Weights of a small transformer language model: width 384.
MLP neurons of a small language model. Each row is named by its layer, matrix (up: input weights; down: output weights) and neuron, and shows model dimensions 288-383. Each number is 128 + 24 x the weight over its row's rms, rounded and kept within 0 to 255.
After each neuron's rows, "fires before" lists the tokens most often just after its 100 highest values on Wikipedia text that the model never trained on; "fires after" lists the tokens most often just before its 100 highest values on Wikipedia text that the model never trained on. A number after a token or word is its count.

L13.up1524 [ 68 143  91 136 157 194 138 152  97 148 135 109 111 128 106 154  83 138 122 143  79 105 112 161 105 128 107 104 132 156 155  96 122 169 120 100 139  66 139 132 112 132 127 139 114 167 112 128 138 119 149  84 144  87  95 112 129 136 142 137 145 168 116 144 139 115 140 113 120 156 152 126 153 145 123 135 136 146 149 139 151 114 139  97 140 149 141 103  61 119 149 106 141 148 175 157]
L13.down1524 [118 114 135 110 105  89 163 139 148 120 175 158 111 135 109 142 129 124 101 103 137 121 123 132  93 124 125 109 129 121 108 121 153 129 157 173 130  84 167 106 106 127 107 146 144 115 157 110 104 136 134 133 107 121 153 179 114 105 121 106 129 137 114 144 165 142 119 119 131 119 135 117 144 138 131 130  99 142 110 123 142 121  99 152 104 140 106 116 193 116  66 172 133 105 120 122]
fires before: " |" 24, "." 18, "0" 5, "5" 4, "1" 4, " m" 4
fires after: " " 53, " |" 8, " (" 7, "," 4

L9.up1578 [168 119 134 113 132 133 130 185  93 102 103 117 134  98 134  99 137 179 163  92 121 110 136 138 197 145 133 111 145 124 104 177 124  83 134 157 143 101  88 114 173 132 107 103 113 153 113 140 150 151 153 119 157 166  70 127 186 113 189 131 142 102 133 114  72 131 116 138 118 155 105 150 119  91 127 125 134 145 132 126 130 151 177 125 139  84 121 117  88 136 129 139 105 164 116 179]
L9.down1578 [141 157 173 115 145 137 131 142  72 142 139 108 106  74 143  96 160 121 106 137 129 143 124 171 150 158 107 131 138 124 113 187 115 124 145 139 118 107 143 107 136 119 141 116 126 121 161 168 160 119 127 142 143 148 128 137 201  85 140 164 129 155 113  78 128 129 146 127 113 139 134 125 134 127 110 145 153 160 125 104 139 213 164  94 113 114 113 126 122 122 166 104 110  95 129 165]
fires before: " |" 24, ")" 20, " (" 18, " |\n" 14, "%" 11, "°N" 4
fires after: "." 87

L13.up1384 [ 97 105 136 157  76 131 153 143 119  75 122  80 148 146 139 155  94 148 150 145 116 104 136 163  81 115 180 107 134 143 167  91 138 155 149 118 122 123 124 115  96 102 135 141 130 126 116 144 131 138 146 130 126 171 113 142 145 132 148 103 174 108 137 129 149 117  98 126 129 124 148 139 125 119 144 113 119 182 126 116 161 148  76 152 144  98 104 116 148 118 115 125 148 156 118 150]
L13.down1384 [123 161 139 123 136 134 152 120 121 154 137 152  89  99 125 126 147 160 159  96 157 172 164  96 130  93  95 128 127 100 124 138 142 128 144 150 115 121 137 107 130 112 149 111 150 175 145 135 120 110 142 122 128 113 133 122 153 120 153 139  79 180 124 118 168 137 150 133 100 146 158  86 148 116  93 162 139 124 146 176  97  93 109 124 175 150 118 128 148 123 122 145 140 125 104  84]
fires before: " " 64, " |" 16
fires after: "\n" 33, " |\n" 12, ")\n" 8

L9.up775 [116 163 128 110 151 126 124 109  80 116 144 148  88 108 167 100 100 141 139 125 121 162  80 154 121 142 132 164 152 113 157 156 126 135  64 155 101  70 136 106 139 145 124 107 133 153 135 138  97 143 126  99 156 108 144 118  89 136 120  97 119  95 105 102 119 111 132 146 133  98  80 123 123 102 134 123 163 135 107 137 157 135 125 146 152 103 146 112 136 129 131 123 109 142 116 111]
L9.down775 [ 76 145 147 136 155  83 150 140 182 142 130 157 151 137 143 131 168 136 114  86 174 136 155 121 165 115 146 160  76 118 105 159 126 125 159 170 139 147 151 108 133 162  75 131 111  81 107 153 200 112 110 150 125 121 135 100 103 116 135 116  81 103 133 161 101 115  80 123 126  98 158 132 123 107  91 123 149  91 135 160 118 103 139  90 124 108 138 132  92 124 108 190 123 140 130 133]
fires before: " " 45, " |" 18, " Capital" 6, " |\n" 4, ";" 4
fires after: " " 41, " |" 26, ";" 5, " Centre" 4, "4" 4, "1" 4

L13.up1617 [141 124 161 110 106 156 137 132 152  94  76 104 129 154  99  87 114 149 112 119 149  76 132 164 160 146 107 130 108  98 126  95 109 150 139 146 141 113 146 135 136 138 137 116 117 102 136 152 122 118 152 140 197 149  90 143 107 131 174  84 123  68 148 136 157 142 115 117 140 187  91 138 111 114 110 154 132 112 184 115 108  92 134 138 121 139 134 112 112  72 126 131 141 116 171 117]
L13.down1617 [161 106 142 168 128 113 126 114 119 125 117  98 138 110 148 106 162  88 127 113 145 126  94 134 100 100 100 107 130 158 130 105 112 127 145 108 134 161  81 144 121 135  66 203 157 129 127 119 124 103 129 157 128 103 139 131 160 165 140 101 148 163 140 140 171 111 139 163 134 126 102 125 136 133 115 124 134 139 118 104 133 151 130 121  95 120 125  97 143 110 154 104 144 126 112 135]
fires before: " " 41, "18" 20
fires after: " in" 28, " In" 12, "In" 9, " to" 7, "," 5

L13.up796 [178 189 114 172 157 112 115 145  90 133  90 130 100 135 103 114 122 162 126 127 114 130 119 127 113  87 131 150 113 142 178 147 119 112 127 103 158 131 150 134 109 117 142  97 130 154 121 122 124 136 121 109 128  87 140 109 128 154 152 138 157 126 141 137 191 136 145 125 128 147 123 146 116 127 143 122 128  88 172  99 157 164 135 140 105 124 180 105 114 140 121 121 122  91 161 139]
L13.down796 [135 155 104 106  98 110 143  84 102 144 114 127 149  94 160 150 107  99 157 160 125 139 154 160 131 145 143 107 137 131 118 114  96 128 104 150 121 170 147 110 143 153  94 150 133 189 140 129 130 153 112  97 172 132 155 134 124 121 103 122 142 172 107 123  44 180 112  90 127  65 142  89 141  97  71 152 106 119  99 118 130 123 132  86 117 119 154 124  99 121 100 178 136 151 173 149]
fires before: "1" 23, "2" 18, "0" 14, "3" 8, "6" 8, "7" 5
fires after: " |" 56, "1" 8

L9.up1857 [122 141 141 151 142 135 124 168 110  85  85 149 134 145 115 155 154 142 168 135  92 120 145 151 130 118 110 123 127 147 151 130 151 127 121  96  93  77 155 135 123 123 152 148 143 105 130  97 116 146 132  92 102 144  91 144 169 122 153 137 104 107 114 119 126 139  95 138 126 146 122  95 164 109  99 131 129 124 164 116 122 122 155 138 146 133  87 110 113 122 151 106 131 140 147 138]
L9.down1857 [ 89 133 140 162 143  96 135 131 132 159 140 102 117 116 144 123 148 146  75 119 105 126 126 159 113 110 105 117  75 165  96 112 126  76 144 127 150 140 128 150 139  76 147  98 133 135 133  84 126  95 116 120 102  86 118 125 149 110 140 140  83 122 127  77 144 102  74 135 138 132 116 150 125 125 180 134 103  99 146 148 107 129 165 114 122 141 166 189 168 141 121 158  79 131 152 131]
fires before: " |" 39, " " 9, " year" 8, "20" 6
fires after: " of" 24, "|" 23, " |" 19, " the" 10, " in" 8

L9.up1055 [110 118 129 144 127 165 129 152 118 135 139  97 126 133  86 146 140 138 127  80 145 139 152 136 152 154 124  82 172 141 126 104 128 141 162 129 142 145 137 145  89 150 152 107 116 152 143  96 123 127 116 105 137 132 101  89 108 103 139 171 155 127 121  82 105 132 149 107 108 133 157 158 180  98 104 139 140 138 105 124 173  73 130 124 141 125 141 116 119 139 116 154 123 129 112 129]
L9.down1055 [126 134 125 137 143 127 121 127 134 158 117  88 125 138 124 161 130 103 148 129 110  73 132 183 113 139 134 129 123 114 109 121 112 135 144 102 102 141 137 110 103 146 160 140 146 114 156 159 107 144 136  80 149 177 118 140 109 147 103 153 110 109 126 130 101 168 153 139 158  65 134 175 153 147 122 113 121 124 136 169 116 112 139 144 136 123 118 121 154 140 122 155 142 156 124  74]
fires before: " |" 24, "." 16, " m" 8, "0" 7, " metres" 4, "00" 4
fires after: " " 38, " (−" 9, ":" 6, "10" 5, " t" 5, "40" 4

L13.up1679 [124 132 116 151 161 136 128 175  94 154 149 145 119 146 123 129 106 211 154 154 137 124  97 127 119 181 126 116 101 116 149 147 140 106 109  99 174 148 135 128 124 167 129  92 116 114 157 119 132 143 122 128 165 111 121 112 133 142  86 197 129 138  51 182 170 134 123 106 113 158 133  98 140 144 130 132 137 147 129 117  93 168 165 121 143 111 153 127 111 126 130 100 108 103 172  94]
L13.down1679 [148 122 161 156 145 164 110 152  97 139 122 159  98  81 136 122 151 120 108 148 143 113 127 128 110  71  98 140 108 128 122 112 195 122 140 111 129 149 105  95 127 125  79 131 147 108 168 146  94  92 114 126 147  99 157 150 136 123 108 116 129 155 108 100 146 176 104 123 138 137 129 103  96 134  79 142  73 115 103 160 107 148 100 112 109 136 133 126 160 145  97 156 114 140 118 107]
fires before: " |" 38, "–" 8, "." 5, "-" 5, " |\n" 4
fires after: " " 73, " |" 6

L9.up1796 [174 120 123 106 129 111 135 207 104 103  96 138 131 130 138 131 117 153 139 115  77 102  97 140 115 141 107  87 135 138 143 143 145 124  99 129 107  65 110  99 183 147 150 116 126 111 130 143  88 155 163 111 166  89 134 114 138 158  91 114 138 131  87 106 116 136 124 137 124 137 145 165 105 103 134 125 167 149 147 137 132 152 145 123 144 153 113 175 107 153 126 143 118 133 181 162]
L9.down1796 [157 163 133 110 130 185 116 119 121 160 146 119  90 136 144 124 129 112 118 113 106 135 174 138 144 124 145 119 112 101 126 122 131  96 130 143  78 172  92 160 144 118 159 141 134 127 170 128 151 164 121 112 106 151  97 126 126 131 180 134 134 156 116 107 127 112 145 107 136 121 109 154 130  92  70 130  95 137 106 119  78 106 174  80 110  90 120 139 124 141 158 150 113 117 121 152]
fires before: " |" 27, " |\n" 13, " " 7, " m" 6, " Q" 5
fires after: " |" 42, "." 38

L13.up645 [121 118 105 144 123 106 121 138  73 150 113 138 140 149 124 123 123 165 139 113 105 131 114 141 103 103 166  90 123  99 124 111 121 161 167  70 199 134 139 157  94  84 140 131  96 140 178  87 124 153 105 131 148 132  89  92 126 138 153 148 147 159 123 133 144 139 104 148 103 118 162 145  89 130 184 148 132 167 147 141 144  67 116 183 142 121 127 134 130 119 114 118 110  95 137  84]
L13.down645 [ 86 130 135  97 125 131 113 128 167 136 119 159 131  98 158 151 153 136 141 133 156 153 119 131  90 129 123 173 162 108 117 106 148 159 124  99  81 139 162 149 162 138 119 145 142 115 159  97 148  99 114 104 141 101 142 146 146 130  92 120 117 148 139 149 147 113 115  97  94  89 121 118 119 130 122 115 154  99  84 137 128 129  87 118 102 119 113 124 155 153 162 112 110 133 146  98]
fires before: " |" 50, "." 24, "-" 7
fires after: " " 28, "|" 10, "\n" 7, " details" 6, " |" 5

L13.up349 [162 120  77 119 118 115 119 137  96 144 123 152 112 133 131 167 144 122 120 141 152 136  97 114 134 123  91 132 108  85 129 123 139 106 128 123 139  79 116 124 131 122 118 117 111 110 116  92 162 175 131 132 156 120 101 117 134 140 118 135 138 130  54 104 107 114 112 111  93 120 144 127 142 155 115  66 128 134  85 157 175 172 127 144 119  90 150 157 171 160  81 111 114 122 167 156]
L13.down349 [ 93 132 127 111 103 137 142 111 109  90 132  81 156  88 131 145  74 125 139 136 124 121 116 167  84 135 129 119 142 151  89 106 162 114 130 107 124 165 170 132 138 104  68 139 143  93 135 106 133 157 144 134 129 125 134 132 141 135 110 153 137 143  99 152 136 123 102 117 128 148 156 101  92 135  91 130 135 127 123 124 128 129 151 171  83 198 161 149 137 146 135  98 167 140 106 149]
fires before: " |\n" 22, ";" 15, "." 11, "–" 7, " " 6, " |" 6
fires after: " " 78

L13.up788 [123 150  94 156  88 115 117 145 114 175 132 148  91  97 109  98 135 132 156 148 147 112 134 139 138 152 146 123  99 111 139 130 122 116  95  98 131 120 129 117  78 126 116  96 131 146 125  89 138 138 128 116 144 119 133 100  93 119 116 113 139  99 113 148 123 144  78 113 118 109 107 122 144 136 108 119 116 128 135 129 147 172 105 131 114 124 154  95 174 111 101 175  93 135 174 151]
L13.down788 [111 136 146 124 136 115 114  99 136  85 136 140 113 139 147 134 158  97 150 116 102 136 174 123 111 138 118 148 137 152 176 100 164  98 112 123 140 114 109 116 149 102 131 126 148 159 108 156 128 163 169 122 102 127 130 152 137 145  62 125 157 113 131 155 137 131 148 135  79 134 104 134  99 125 133 137 111 115 116 114 106 125 127 155 119 119 137 127 158 107 110 155 119  98 159 103]
fires before: "0" 23, "2" 19, "1" 19, "3" 8, "-" 4
fires after: " |" 69, ";" 8

L9.up916 [162 104 144 129 130 129 160 135  91 109 144  97 127 103 136  94 143 141 138 134 113 123 153 133 145 125 112  74  82 135 177 126 139 135 118 117 142  76 126 118 139 129 124  94 143 105 135  99 105 135 128  91 124 120 138 100  84 141  92 141 155 119  63 132 148 121  77  82 129 118 143 120 134  63 103 118  95 131 107  99 101 132 134 147 111 136 124 174 108 143 163 168 125 109 127 159]
L9.down916 [ 91 123  82  93 143 124 144 102 122 120 113 158 114 136 151 137 111 149  95 109 125 111 121 125 101 130 169 164 130 131 145 149 155 131 135 124 110 158 101  98 126 152 153 161 108 123 128 171 148  95 146 114  92 143 104 121 118 135 155 134 111 128 143  95 106 133  85 127 122 184 116 168 128 110 119 118 141 104 141 178 119 121 107 125 119 142 106 151  80 157 121 174 101 170 153 152]
fires before: " |" 17, " m" 11, "%" 10, " |\n" 9, "2" 5
fires after: "." 35, " |" 35